Part of a small language model's weights: 13337 steps.
MLP neurons of a small language model. Each row is named by its layer, matrix (gate and up: input weights) and neuron, and shows model dimensions 128-255. Each number is 128 + 32 x the weight over its row's rms, rounded and kept within 0 to 255. Numbers have three digits each. A neuron's up and down rows have the sign that makes its largest values positive.
A block is one neuron, or neurons of one layer that tend to fire together. After each block is what it responds to, as a language model described it from the Wikipedia text at the highest values.

L12.gate24:143105114119117149145147140088130103085070113139058044100094189109162092141111105134162155062120083100145103101119135143127122146123149103119205125148154081120166134100108096140154158164150137125169131134112072142163103135159133096135103093127121120126143116124157129119149145198094115058186116128146132156126177141120130174125149124101140182126098141181139185128120133127098189179143
L12.up24:121128136179154079112127132074109131128157095117074141165129142159122103100148131102071100150082200155137174180139141125060144102193095122155188142102179169103145071144138171147146099104141148127136112130106137148177138158158134084121093099113090125137094143101125154161175118120096120081138104158129148058052120109156114119128138119124147122121118156145163128088162110129147200091149
L12.gate63:140128156074125093216134124173126110178123096109071077120121104109164072106138120140119162130146105177137122053124166072121106105136154171220102090129100065065123160138149110164120097156145120145113201098110131118089086144169088100174097095095185103155105161160125068091132169144128196128107114144130178122114107132128164127156152075156124093121111149156155134142086051131130117161069
L12.up63:086157104148137126117175184148098069155169150140129141133167115135099140132162186097188085155150151121103088111130107110133144153132137131138158146151071160174147150121121081097155130062168106113108151119152086119129120138173145102171151102161105060144090107124174158124200177084121114182120186194110093135160127140146159114082128129073116065101130118113189110212165118115079093118148
L12.gate103:113117171102122118126115083109125102127174125103088093126146119097095122154144165163073147018086088104088149099115129147129136131153147182125094134160104159143196145167134152077112101108132135143102073114158137246086168145103120113069157150105117169128103075132132076181176135124127155143148135143109162122117136154120185165133185092101096097078137125128108093091145082103148126149099
L12.up103:111134178086132090142130125137141160177182099140132123116152117162149114139145147133106145073068078152099164133124128184147115142153125182109156120140148097128172166143123137117146061120122127160167126049141145163102082137046080156035154118137125171101178136085136084133180163129116097164120110143117116092109089173152166172146112145153138094123177110144156069144091055101134145153070
L12.gate125:082115100048157065129100106118115065122119135115113094119121144130096133157184149123141130124076145155087135057174118109084150081161082214175152089159122120160159113172140109112178109161187165094134114116144073150150117134168098141163138170102148128136164144144156093172073160110156158157178165148084146121116090181114105142079107147164151105124101104174163088162125098072149161127161
L12.up125:118091128136096049126114153121172130096132112166104080151109176126116058158107142150165109111155172128145157130092151155107139086160085151144121125202109088147099106129096098076114144188111120136140041152066125121151063143176112135148095151141069092100110120129108105104122163172112085107085140171118115095125112160147131067117168177083095182148155112162174108183137166110159122087110
L12.gate174:157122176184152131044098117044088095074180137097095122052210161131120171155151121145132115104080128121153129061110109142111157155125094103162126134171115181203114186102108131109057115174153105141118106074139174193157198154124171092115121150164141174108106125127089104142162123117128094133149175069104125136116144100115164072101097108121096164136112109143157150134092129123124110138101
L12.up174:097109141111130136125131089127128101120122110147124097078091135123130110146191147186150177089107105109141117146138102114116057150180153102116113136138124126138111188192065070120110133105110123071117129147162202173134145132110142141129110102198099119171152111142180105173189120173140125176096154128108162073135197118119067153132098167038147091140172093168148113172141125123106166097152
L12.gate183:125124117124177149114083135109111137110095135189101072123126115130151128133124168167164112121077108169086140164136109085151085123121116135091150138093140106112119162110099107185134147081112167145157112093161154214107127135146082116105127161124079114202093131169135122008129135143158199126128116182121137183121105137125134175155150133142105104132097123142135078167107075107149237091092
L12.up183:105150091163140127080154116131126142156120116109158137122086136145106077114127155141084127120145067114133102110179172099135142156113096089132132139128132178155094126083189184193077147175155125131106154135115171098165134219159065124081174231185078152104132151075150131120185152072107065136163126108111085101101063174129099191091106137083097147135124181124178115133123099067136115148177
L12.gate194:151203198172153132130133110108058181119144146130048096126146134114131095139139158159153116112069099125109122140121150098077106086133091154061136137172137114167147168150104151129153158146171124163155070093183074095202180099188128162103160107122085151116158142184079147136155145134091111150143175153137105118093078129145083127126140095162095085190112109152124121126105114159148144142121
L12.up194:169170094132114131159130144121073126144207223105198130092138112156109064127103122121205130182120149137055083174151155137085087136105077104086133107137153093095118096171119151133150102124137073149179135110158169114136106108101163128129139154140111158082053157084175138139115150095124077169112159117111156126083116144108110151127118081126124089183175140124149126187099113137079156117125
L12.gate206:150126176143140145145122101117073152152107166150082121114100138126148131161168127152148149150115164094125136079155094099126110162148155176167099156135088134140166168182112130177095116122160202189066136100130047192087146116157148162118127132073169095177154099121106121174138155154104198083090146120121111093102108113133125102097132096171171163103059139159160140129099105088123181158069
L12.up206:184098162105082141189107075130089077135158121130089138081149145140139109124202156175118146082158139104117168073090148161160141055185132093162144060075062166189163185113139129142062088137150086131157096173123130139161173109128083138105173137113126132095102102131069140204120148106098136109094136125116107080125124155150119184127124132114145108138128181101131140076154093145153141130197
L12.gate227:135158053151122154100095097151079112139145136109124099120151127154176140187134131126123157069148155069085151109055132085142143141088132101147202150146108095121133104169166140141162093154198113135097155083126091153132143153095164122070177201115094148156106149098121116137098078075120101130157145068111123070107139161144136083169081120147131148131102077155149079135091091063101186154184
L12.up227:133096131134114150144096141106108082140129118168066155183128138168111150067095127054150096122126185133115144156096149142071092124076164164091174097128173081158142124110113145171116103186175050143075149131054097131172124150148135121148202152188090077172159095156160153088170138140143079119100143151135106153129135100192087165098135051134110120161053113163151151120139077118140096065155
L12.gate261:151084122133120074124079066147120130118136157136057107082092076116143073162174093117132128091122105140136125072096150163093128102131140146148106156128137100112187192092141106138107090089124128133164128071128087172137098127143104135174154174170194085105142084151120143125198119142094161109132139106116169124109087154177109139124134107194123134179129163166162116127136103057159105104119
L12.up261:162149129134139144083117144104181136172138087214094131157144144152153051138162139146130142163141202099148109099148117214112130179115154116179108085155082143126140111074113087170113147122097161119108157110119162120169152136179110138115148118110148163140087166112116167103164171098065094112187152103104138090155112088089133126120172126153048101123159104121113145160165070059152132109132
L12.gate367:118113101176138167122060133140112089137179189131121133146150092102124143120136104120120114161070097138077131091135018108136097083131109104107160056128078142121181161152140126175138168105179097151169120119154114108112122104125183150119107137128149135135152191141128106124155144118086127075119117098078189071115124208152120163155094100155135106170126103128172113093129053098166193146137
L12.up367:173120120114114120178134123127104102105097112081149169142090156116118088165061104120134135108140129133092149142122121099162127153106181070141116126093114159185185123156046105157160121146184101156148096166127160084156137090064172143149140081117125131102145128178128160127086214112143157151074101141177153140105088124134168092126096182165134118173106120111075085108095144162174184080161
L12.gate390:098163129141097092094082101140142144123169163109129133066172146125162162128150148114160120053160143066098173100130094176106102111113084116064163127080103130136214133097178136079177118096173123142168112149164072164184140165135127157136188086162096147140111192103086115090116116079097134144123105186178132160072111142097072116052162137148096097115121147130081111116093117150136150112123
L12.up390:117181064197119117132106096083134066124170150126104084088103103111086094096124084135216082124074169131069107049137142094095147127109119132131113159102134165158124079127155107165164114071167143113169118100149141103139129165156079141191130142105121164181154153091163113181167105124134155097063093106194104150115079146117153110141185129087100094192139136065130162118138129141142118165134
L12.gate524:146111153124164105079117100082109114114125201114126136132124137086076122173157126151088134087104124145074158116104139113124159110171107127181082147057186049156106116167110109114102134158138158121145124209115155119140105141186150163158086173034089138162152132189094135089140148132110148104146122106092188131102112131122190084133132190126121155177106150113151163125148184094092133148131
L12.up524:103109136174119150092165130118154139127153141124106137126177119091110117145107109102165134114121092111095178093061121166160164139137137077128148169099131168127105140102119107147143159180129165054110111130141072164150138134149146202143166109146104227091120124098134124124122120137125138107169103109153201076090152088103140167091087119082141135101096084123147107215153200098155183153134
L12.gate629:065107226053143140144165130149144108196157166117132190100124183129191140137159170145128132119051106064085131054144131117085195118099128087142090164139141173174162133135132162130126085104168126059183129162129092171140141125089143110136156138158104118149124202108147110098170136162151155108171107096113135060117121188124132107117102144178143121163151119165126141174062096140134112118124
L12.up629:100122207101116153110130055134112101124124085152128116120097115133125176088164128116107151113134114187108077112151154170175106173144166094059061148118151128140146110097189114102097106177052119118147122159150165116082091160140147158116108135113139094157123195154158120160098172169146123098145136145085082081157103088156115123098076135216182094088116129139140144110144125123160128135151
L12.gate643:144100141137131137137110138164109121113128121161085070081128093161130108179097209200124075194130116139099129099118109133131101107099159149121163148130118123108116162123126098125105064122119092073160134129156157073130087098069117107087138170131112114154150197152135087138084127113166140111128121157204158118116136099110157176122180100141121126136121130114202091109093111115145196161132
L12.up643:133130148133101129142128085150114156172180149162107140126091080076093117128186149105080114178157182158114192111122160098180096132140116135107099114135138076109191073093134140074102137047083080147169125169181107102169127169100163072153171143106138056138154174116090135102150128113113140116154104139126121106106112164102097116090136097060113125155130101148122193107175095119163167146157
L12.gate671:160112104072163132093138120082000125139211160087055127140132140114065132127134161193092176087073131177104162113109120160114138118130128172100119122159066088166176134084172074125120136169200158148123103128181157141118145142149184101135128126166087117170087112148172094171185141112107133112145143179145150098142156096117108135116154138099102113149120165157128082134158083114172130103154
L12.up671:136163149152201056107099076153084120155144072159123138102056144147124139092130176061152162110136126112122120112136121106124079126172152142080161110094126148216141156068181110165123091141150143144135164182142114142113142147054102123085124145134098143121120132119143187165140118098141098122096104109165100100119069152140153182111171134129147122136093096142055069147137042120118198132166
Responds to: Mid-word splits and table pipes

L12.gate106:074164080144132139187107125111128194108140111151096118139129154144107131114169159137138188098175148136132113106158146134089070176129144078201123107176140119110132159131072119107146122087169166127141092142125163098120149190163136133144093149117164071207110107118149117112175111081152159108125148113152173150096124134158108116099147101113158115112056133148162134144132092149115103111070
L12.up106:108145098102182142129108104149109146143142105101135110126073179058118071118156088076158178149082101100183100086143137121085076120168174123142111118140166131172087100117136111105147079134134185143138123191177142139145161164157115080111106110144106103179132188117183082153143152166139105085122145139115113140137134105108135131148192163091106125110093104094125164175134119154079164126119
L12.gate124:154137146093141136150079158115100136107174106152175142103097118096151131201117146175122128112120106042084157167123152105138049078119126106172056132116191140106138122103086147076116109102171147129131117052115132079123188129137185115113052126127147130118116112095200139133132130159210134149114155087196187161142148154131085099114108131172128143129110121144109177195151152139166113161167
L12.up124:078100168132132143136083105179107136151116117160124162097128126111109136113129098165103125082072153113124101090088114096095174163158123201094101140104168115109197122091189156093102127145149102146136143103155117094103149149134161113139093099135054087116140128126177138153116130142193150085158149098170125132156121112145140101112125106123121159169132114099144124114131099101196119165103
L12.gate145:129109136043136183088079081158174183150080131182126104106090074096101187166152167151099112088127091118162147163187061112149077148157142087178121102182121125099082100082121155140142128147125136118128116097060090107176142147133133110130127169141140092146158106120107052115142082099085102117113131137158157170101157121132119146082200125108083136128177139208082185087162121163080150115102
L12.up145:161096100070162145099103118093127101136136174139120208205107083056114140094115164167131155126113149138119154097172091090124156075120161120133116067190167160103160149147130142135137087109123112148108164130109070131134129146126121085105096175129120130088147197088072081143169111120145143104097121155097170138103084120144177078159135088094146132095151128111124108111156147161178176092130
L12.gate197:164121092170210152115060177104111156104143157125152101093122153115122145165086072118105073109091128049097102135150080133141168138117100167171076111195142109093132130139105115116095136156174134126135122098141132119130110150095160115139106107153171100105140115090172119118195150103149118118163176137150120139074151139100122119129139171138067075192092120157131084069114162136091178139084
L12.up197:076159108154151060133121177164166121108157138132157140107202142155180098134101174118196124176120133131122099158169102052111162165140136072110131153121120098115130093124120150113089115052121091203053172164115158165164130124217140154135132103141139091110107124158151151097206150178105117138141142111110154133114122179139140100153115131160100101137185134130136127126149121117101149125093
L12.gate204:113131166113119100142147122108106074129077146152111114151130177118120105171070148154099128157100096129149168130161081193115154122138110139183086139179121017150111125176178117072137108119137165166120080093112120155113110046131124111108099131125147086145143106105142132126155132113162179105110135136118146202089133090134129085119179105158153081173098170145142150136153122128113106104128
L12.up204:133145154127164073101110147100053125104169151142104110116130132188168121108101125112170118101167108060137143160212068117076127161083122097173134129124128048143147063157134145106134065155181030078117128079121087189129136136102143085105099157130102099137100155143143100106157154140109168074136124114107080157132112177162124114076190173124185059189166148096165125152129122105103107175183
L12.gate220:119139133129147148119170155137126159125171138142134054150171164091078070178149154158124135140102144050151111131120060105121143108116156107162169178162100100067129166102188119157113166151184150138118134091123104096141151070121084128119079190124141132168126144094131088129196170173082137122171135136168156137148099093129093184102140040148152113160101091190158120125147118083095136165062
L12.up220:201130160206102123073152187138150162111050143115183136138108116113153122126134097213113149118118099173069143136160129191104150140136157195157130078103147117123096088077180106124018152139054122104137156203132113140084085175157198111114135101092136062190111111164135133098163166124141133144126141127126100142110084105134160124097146189210115114175124114085125129166141102068079143103126
L12.gate259:138137101134098189115135133091130105156062176087100113134109145107072115147128131147135142129124127105142106112153186145107122093153107097151094150156169051133166074171124055081110158151143111151153169110150050140123099136102095128066107070124150090176124216121114108038106139131174123097108145110106134138163117119117149092103142159131173128170138169221157088171130133144142181152127
L12.up259:204144143130075129120128064082130106150128154105128116100112130153154117096138107100140120136092137178112127150104164158152121161130104140097147076150125083127102085182157123163162151149150119151122079143144062096175150133133157172122172110141069139121111134166122127106137096120138134100127157140132157086119168146169106149081152147119070129183150170170157155149144134140096148169140
L12.gate262:132117081104163140170135149089102130111177134164105135090150108129112095157071091126137123108112149126140107137128126087124121134082123098128136121157080102098147125118165139119149100116203056118137131108189141127168086075115065093164111135152106213136110112141053157131179085119042146085115111115139136166081135130141097188155165074081105130139133143104131204112147115120135123137103
L12.up262:105142132154175114144155125126095141143104165132122156153156162135139083140122143131127095187104060157139077117120053109108107119132162132104201169184090141129146087163110089086110085108131128066145078055175190166149105105129148123158128143134133116102131106147106135234069161184083074130128133103159106076088172144079137103134124117113211148131119136166083137158149096117135104103172
L12.gate388:086126138048122075155094108077083150087117082070117090124124177097127130163146070110108147153131189204121205089177111155092167096120077154162108093137133127156125139142123167106120109155146159141135091114102132153115156116155163181105122150167161171160127125139142126091152096129119149142170109053100125127127101191076140109091176163098137133156139073136109147143110126134136141095128
L12.up388:059091119161128067078169123132088138129173073155130077111117167118109118175176182074129093140118144110153136107116134128129137143132108125144188110162148147169134166150132111132091138083130115139047117127083153094143131142125117104152091163171103142104107098142145083141158074174171189083082142122149143146149146123135118147123146144127156152139120084118112133157130127191138120135135
L12.gate400:126090127094110152156068147126070148177086146165099069153123087125117107109098139123106166149156096098133129143119130074107090142108113124129095175163081127104141137146153110138161149131199150107115120132079077145176112145176130122127112148130114124122181153188159144145154192129120138056160114087127100105112109150131066099154108117154130126150132119183086145125144111086144174090063
L12.up400:138114161070162104140196126162128150145154133141077124132097153120117152120116197105147198102117119140134103156120183141126157131149238125095090164097066145121182096151180075142192089075178142166133131112146140138096094091098116123157116124121170103107096111175100083146123152160150076090159134162125142093087166157146145136116072096143128048139136128072089122129126098097128070140161
L12.gate402:038123098089146161113126093129153125126073125137113135168127127094147141177087134195147093050092124168120115106132128076117186110106083066134109146135065127147142171216151158134178119157147136135096084119094149113104132110103129133095153162141181171161154148138147068101148070176111154138108131142133158142109121140119197101175068151159128080085063177145168123115136135144130048124117
L12.up402:113138054100133089169129131171122194068091048172112141102161155176144152178156147187077121077107143129118148088147063135111096144131117158119143143143112125073092164114131166121156091107165115120106148169156088102143093114130165168126163082131126161145154165112115112085166176123091180151102123115107131116093153135115130167114110157092112088148117129159123091104128107129158136146156
L12.gate494:077111098065097120069134145093084127110119218129065091099189116140128118141109208132113120133134171098185097136069085124156201149079106094149172105161159101169128176203147052113074133110133120125152121167117127143146208150116101118139070135104191164103100089103119139107131102159144119123183119142097095145122132146126080152179103126174149078199110127098189170117130189146164155101160
L12.up494:112163124105110093103149099122068114176151121098195113101084081162071111070127197098136082169130171136171101117113111147127143117127082083086189120146120162164128121083134102075136119153115150139108133054085109101131118146122152124093157126153118118200098129144152093102112139154062135115154118203129104175136129106120105105115099066107138112142119088108092148166167115146191136152116
L12.gate505:111192149078088121152150138116147126076176150125095110090165111081163155184157088145099102124118145130101142137167119149189110152125132156132069154122140127112153123132136092143207167054184135140171114095112098134146161073106164138125118081096053043183177121170161147116067143080119096073170152164159184162118159112108082168106120091136135056136091150116109102136176121112135128191114
L12.up505:046099082121151088137177138112127064141139178129189101116042139129135141090098155139138146107177182132103108152144086121104151125079135098128107186122162203119169122199154048107137120121121116121109139116174122132127168106100072107165098154071129152127101116106080142113148103089112163114131092150139085183177147145109164093126080156136121150097082133132068144134168112141135083096146
L12.gate509:101083117148138123115160107082078198116126119140100099050159117111155128131129156145129146101138098093129168142162127145177083118076183169090095152165128044104120142148126096156157137159099080170128093109152138145133163137108110152133162185128131149133113096135082104117150120093134131136193132123106164176119137091108170139132156144148109079227101117159114158128153131141122130147069
L12.up509:101170189104158116138106095127160132106151137115100106175135136138118164147178083101116135149167098173122121159154129175120144105029140149163089059061127018124143125157091137135125102120152121191071147133137141106145119145145183139135177162174152093163183132127113203088117172138098132073160093099095147057112135102145146178099097094130137134157147080135192112082157149119100139076090
L12.gate558:067124116095062137127113143147074102128087127118099121050149170096122118154116180181111112143152143081086077118195076117090100160117130132167112140176104089080128166177161075197085113156154124126144173186104086100130128169093126141111098150154124084154199158113102141136180140155053170145155076090124173114087131154139161118047139107124112153138117130187123158077105073139157159150087
L12.up558:075168131043134156124159079127167094129091150165126113182124079149067175141180119107110160097117138026130092134162154124154136115125167181101091143154147127099100147115183170106082106127166136120117179069092115177102134142134105122145132176090067107115160105136121099148139135088119174197146172109133128113157072130107129173174135050079103163059138146152102104119134179109182138152112
L12.gate620:149144124080124128138106091103144135120134152161148113098098106127135050174124169123131145150082120090140137095117086136137113134137103129169112135132099129162153121125123093135146161170105081254108097114096101103137190160156115143090098088124111124167125145117137104142210131093118128133144159116111197167085082108194128120117098153105123151148105137123151135182168155106065195055135
L12.up620:137072121121128112081171197197154201143131129114156144139096138167163147139131102137171107128150142077147133157196171186126164144099134069138084151109134100139114062174141119135137113104109133094159167144126127111120158096159097144137164110116077136114142110113108137133128136067137133105157123127150122157107105084072151195125146150136111105144099157139084143078120139110119127127107
Responds to: Comma after opening time phrase

L3.gate670:158091114070195164123100027086083095198183120145094102153183135118181124165156146132138124152109149138076078113146115143076143123160119147177113118130113085112135155083126102056091147111183155062132067117155139149095147119070091122064132097107137112116172102118141104110109137139162051126141162168124101062083120184073093073119121139125085171135157132124120132130127145109145123180111
L3.up670:119109148136090161110099147155152126140066119100123058221131125150165084155162194086112180123057119173117128120148155186118121149142168147124119108178179113152106157095175154106077121116096139110155151143104134116144153104152066129143113080164139128140137160159152135177070142178142135148115109121128180148148101130119134143081167085154097095098129135169185095146101138124203092107162
Responds to: Mid-word vowel fragments

L3.gate615:148128058131153100104092110112121147132108132160158144094130102064115131076080194149098096220099103106184146099157099124054182098123139148117155059132120106181134105139170101115107179156160137128145067098112132078105078129092170164056072154072154138158148159113087162119180105107157164092072171198166156152091130032123133172111132070153142131169174132118139167135158124086157140151075
L3.up615:159165112068151099144053140083095224089098126148064148114167091151145141120132111149148183107143140162137117120142169087219126134112160095151118092091136120082116104124139107116109083091146116108079115089134197127078062115115124183063052115107096071169147098119173064161159099138101160112128144129126131128132106137192126071142115121129161141152146106115117107053143143086086085163132
Responds to: Sentence-opener comma

L6.gate134:150146176128133122109136078083096130119123137147108105060156060106135130129152125086073127080100112109079133052120172125126097091110126200105126186096121082146176138132133131127134165163143148139163130094126130139160141133147077137087178122156107095151154116125165083158134142138175164152105115144194234146087141094101128156169180166153126077121139148148134109163116115148105130139095
L6.up134:071156205163116154135109101157146150151120170174162152146147189096183124175076199175123108146175178107127157146143147117094121174126142151125114100093189119175105170200104177136088169135072141114165135140057130198101168102170113106125176149131107096112053131100065140149121079118151099104139176168146061070154121075128154134089092157133155184118151131105166080112148103100055133118141
L6.gate414:164121105149121126163039124150085130174138148137066114151100137092171063116175135134167175080114126198115101071170143123148157119125158123101127149160186129115102105054170100140099175105147139120148158107167166124182123102079093101132158081137150172156170164080162102145159111163134139141132092114108166115119147158160126152062129129167091052149033124092093168126181055137144111179085
L6.up414:184176140129145081088085129154112111134185128122173114120157130093141158126124108064139192135098103065133155105068126079095113109134092083149136166098050113102120127067079220132125137090136097125098126133124097148142100143130134075106065085099164150169171141156150092093109128181120117119114119079120191166083147167110104118145090173144193119107135097146090077126109090091052087108074
L6.gate463:096135149116166066081154030126099100144172156117087111083184079172092134114099145097138086166120139118074119152095123072136139134213099182109176091080124095124117126206149128087117146145137143114127170131161163163131197088121144112150136131159125130126155108126103103201178160133188109181094098108142164086122100073094159108069119106158071120153117120185101115085121138155197143128121
L6.up463:126139085189173152081149058148091102214149174168175145137138111166156117125160149114139111132090176161104060063122150148156147114127166172152135144131151088183169119137145154133134122113165093159141137153099151151101165110146067154179112203169094174086087142040095084117142137105180124091149162150130133111113129121146161134139114137157073116123132103136140097112143147094115109145123
L6.gate559:164074080146186121152087131097167109086215146134110153124142072114125089064094147171117144126082095137139127056104145094127112175130115069170124151178155098098085143111119142194113143185115123113183130118143107124181133158154069103085102125143078086188153151129139114138136065155205141190098124116163135154121154120111117159161175155147161114178134147131132149126079144133121153167124
L6.up559:091113158175138164104119072134138119097136172150110100124150115111136140125115128030183126146128097152108139125146147169087122138192117138124189083129088141087154153125103156138080215155113095173178178126114098175166113145149091128158153117156134086115158062167066100093108096145130106121127127091159150207075149135099145130104095097086056144079172143133083151135133048141060058154119
Responds to: Mid-word vowel fragments

L6.gate192:073108130114164124135032121141100190142161157145100110120127135123186082112121143162142131071098089096122159096116084082112080197159089087165155084116102118080132134146127143124152114148146155113134103119185142113134156155138092187095136146046153154152153122093084123130124150146159169180133156144144148142124118146159131120167144133128169164135121171157125129142076123127139160174125
L6.up192:094130103063128073140143109120086141068082149124085092131151117105139122181118119177094072154131134145151180104133131053103154180099135074096121146126097122144075129202136162090072113114134199145126162199146115151101143137094067190143146158090132158108145102149135118131147173120146162190109125108124144089103062077131148153131097158089204135160129172094118031119103103106131112143140
L6.gate293:149093119078129092154123103146165118080135125137089213077133120101152154111122102160120144147134131146169108159086120034091103136108177110153135128123116164143129130144142210138115119106133121096162111117196149135166073163129156180156153116056117096189145213161142094165095128101187128158137152194113138153090125109152072091094135116114122063194083127163104095080123126156153145155133
L6.up293:174154076103118119107118102122140127075185140126123131103072112088141106130127125126139142137138162062086130136135070075080136117158141129139149124090108153184105140121136094127111148083193160088159127122117137149153106166060140089111067140120150133156143148137139069109128130160119205182142130114095136105147080039177135119103112125178074120127100079112101084118140045174156090140160
L6.gate312:113108078086128189125103134117102129116122121116074116088165095068123074147072085122110165091100104165129160099140126096061103145131111160166161143131085092137125142127138120154167147127127126148123127097155124110161144107023142174075089151119061148152156111134113125117163123143148153134168111201074170168163166124112140177160140119119156117174152136108144135062139160144034125120124
L6.up312:118149106064172135066140119172153134167125156140131075085121099145080150112101084065124181173119104113121198122161114101146092114133119050152113092046088122142097119145095171147121076180142201198149069135151144173057132128170147112101105112085122122112160141093108128173145152064139152115151137147108145128088109150135119123104175111108099084145161084155148150089099169154084114177164
L6.gate497:155081116095104128147093155113149147076100105068073143113075097087123076138159096115073141108138159111200176135152163078057129129169187075140136117122109103134186140133125179055116094106086114139185110144173155178130076127092179119161101096082177131099182075154146061158147124094133099138136084149140117122127119106080138112147140141169100109196167050133110140146166123141127119146140
L6.up497:178150145120119118106075122155136131131123120129158177151144134112137179129100145148128183162126128153136126142192132115093138156111131137131117060101115149200110071103107104115117111108165150119126188153111130142078127119086186144143086183128156119130137114138061152140173144118198149089126171191105122117111128132098148128108127070203123152094130169170074185126167099161171186109127
Responds to: Comma after introductory phrase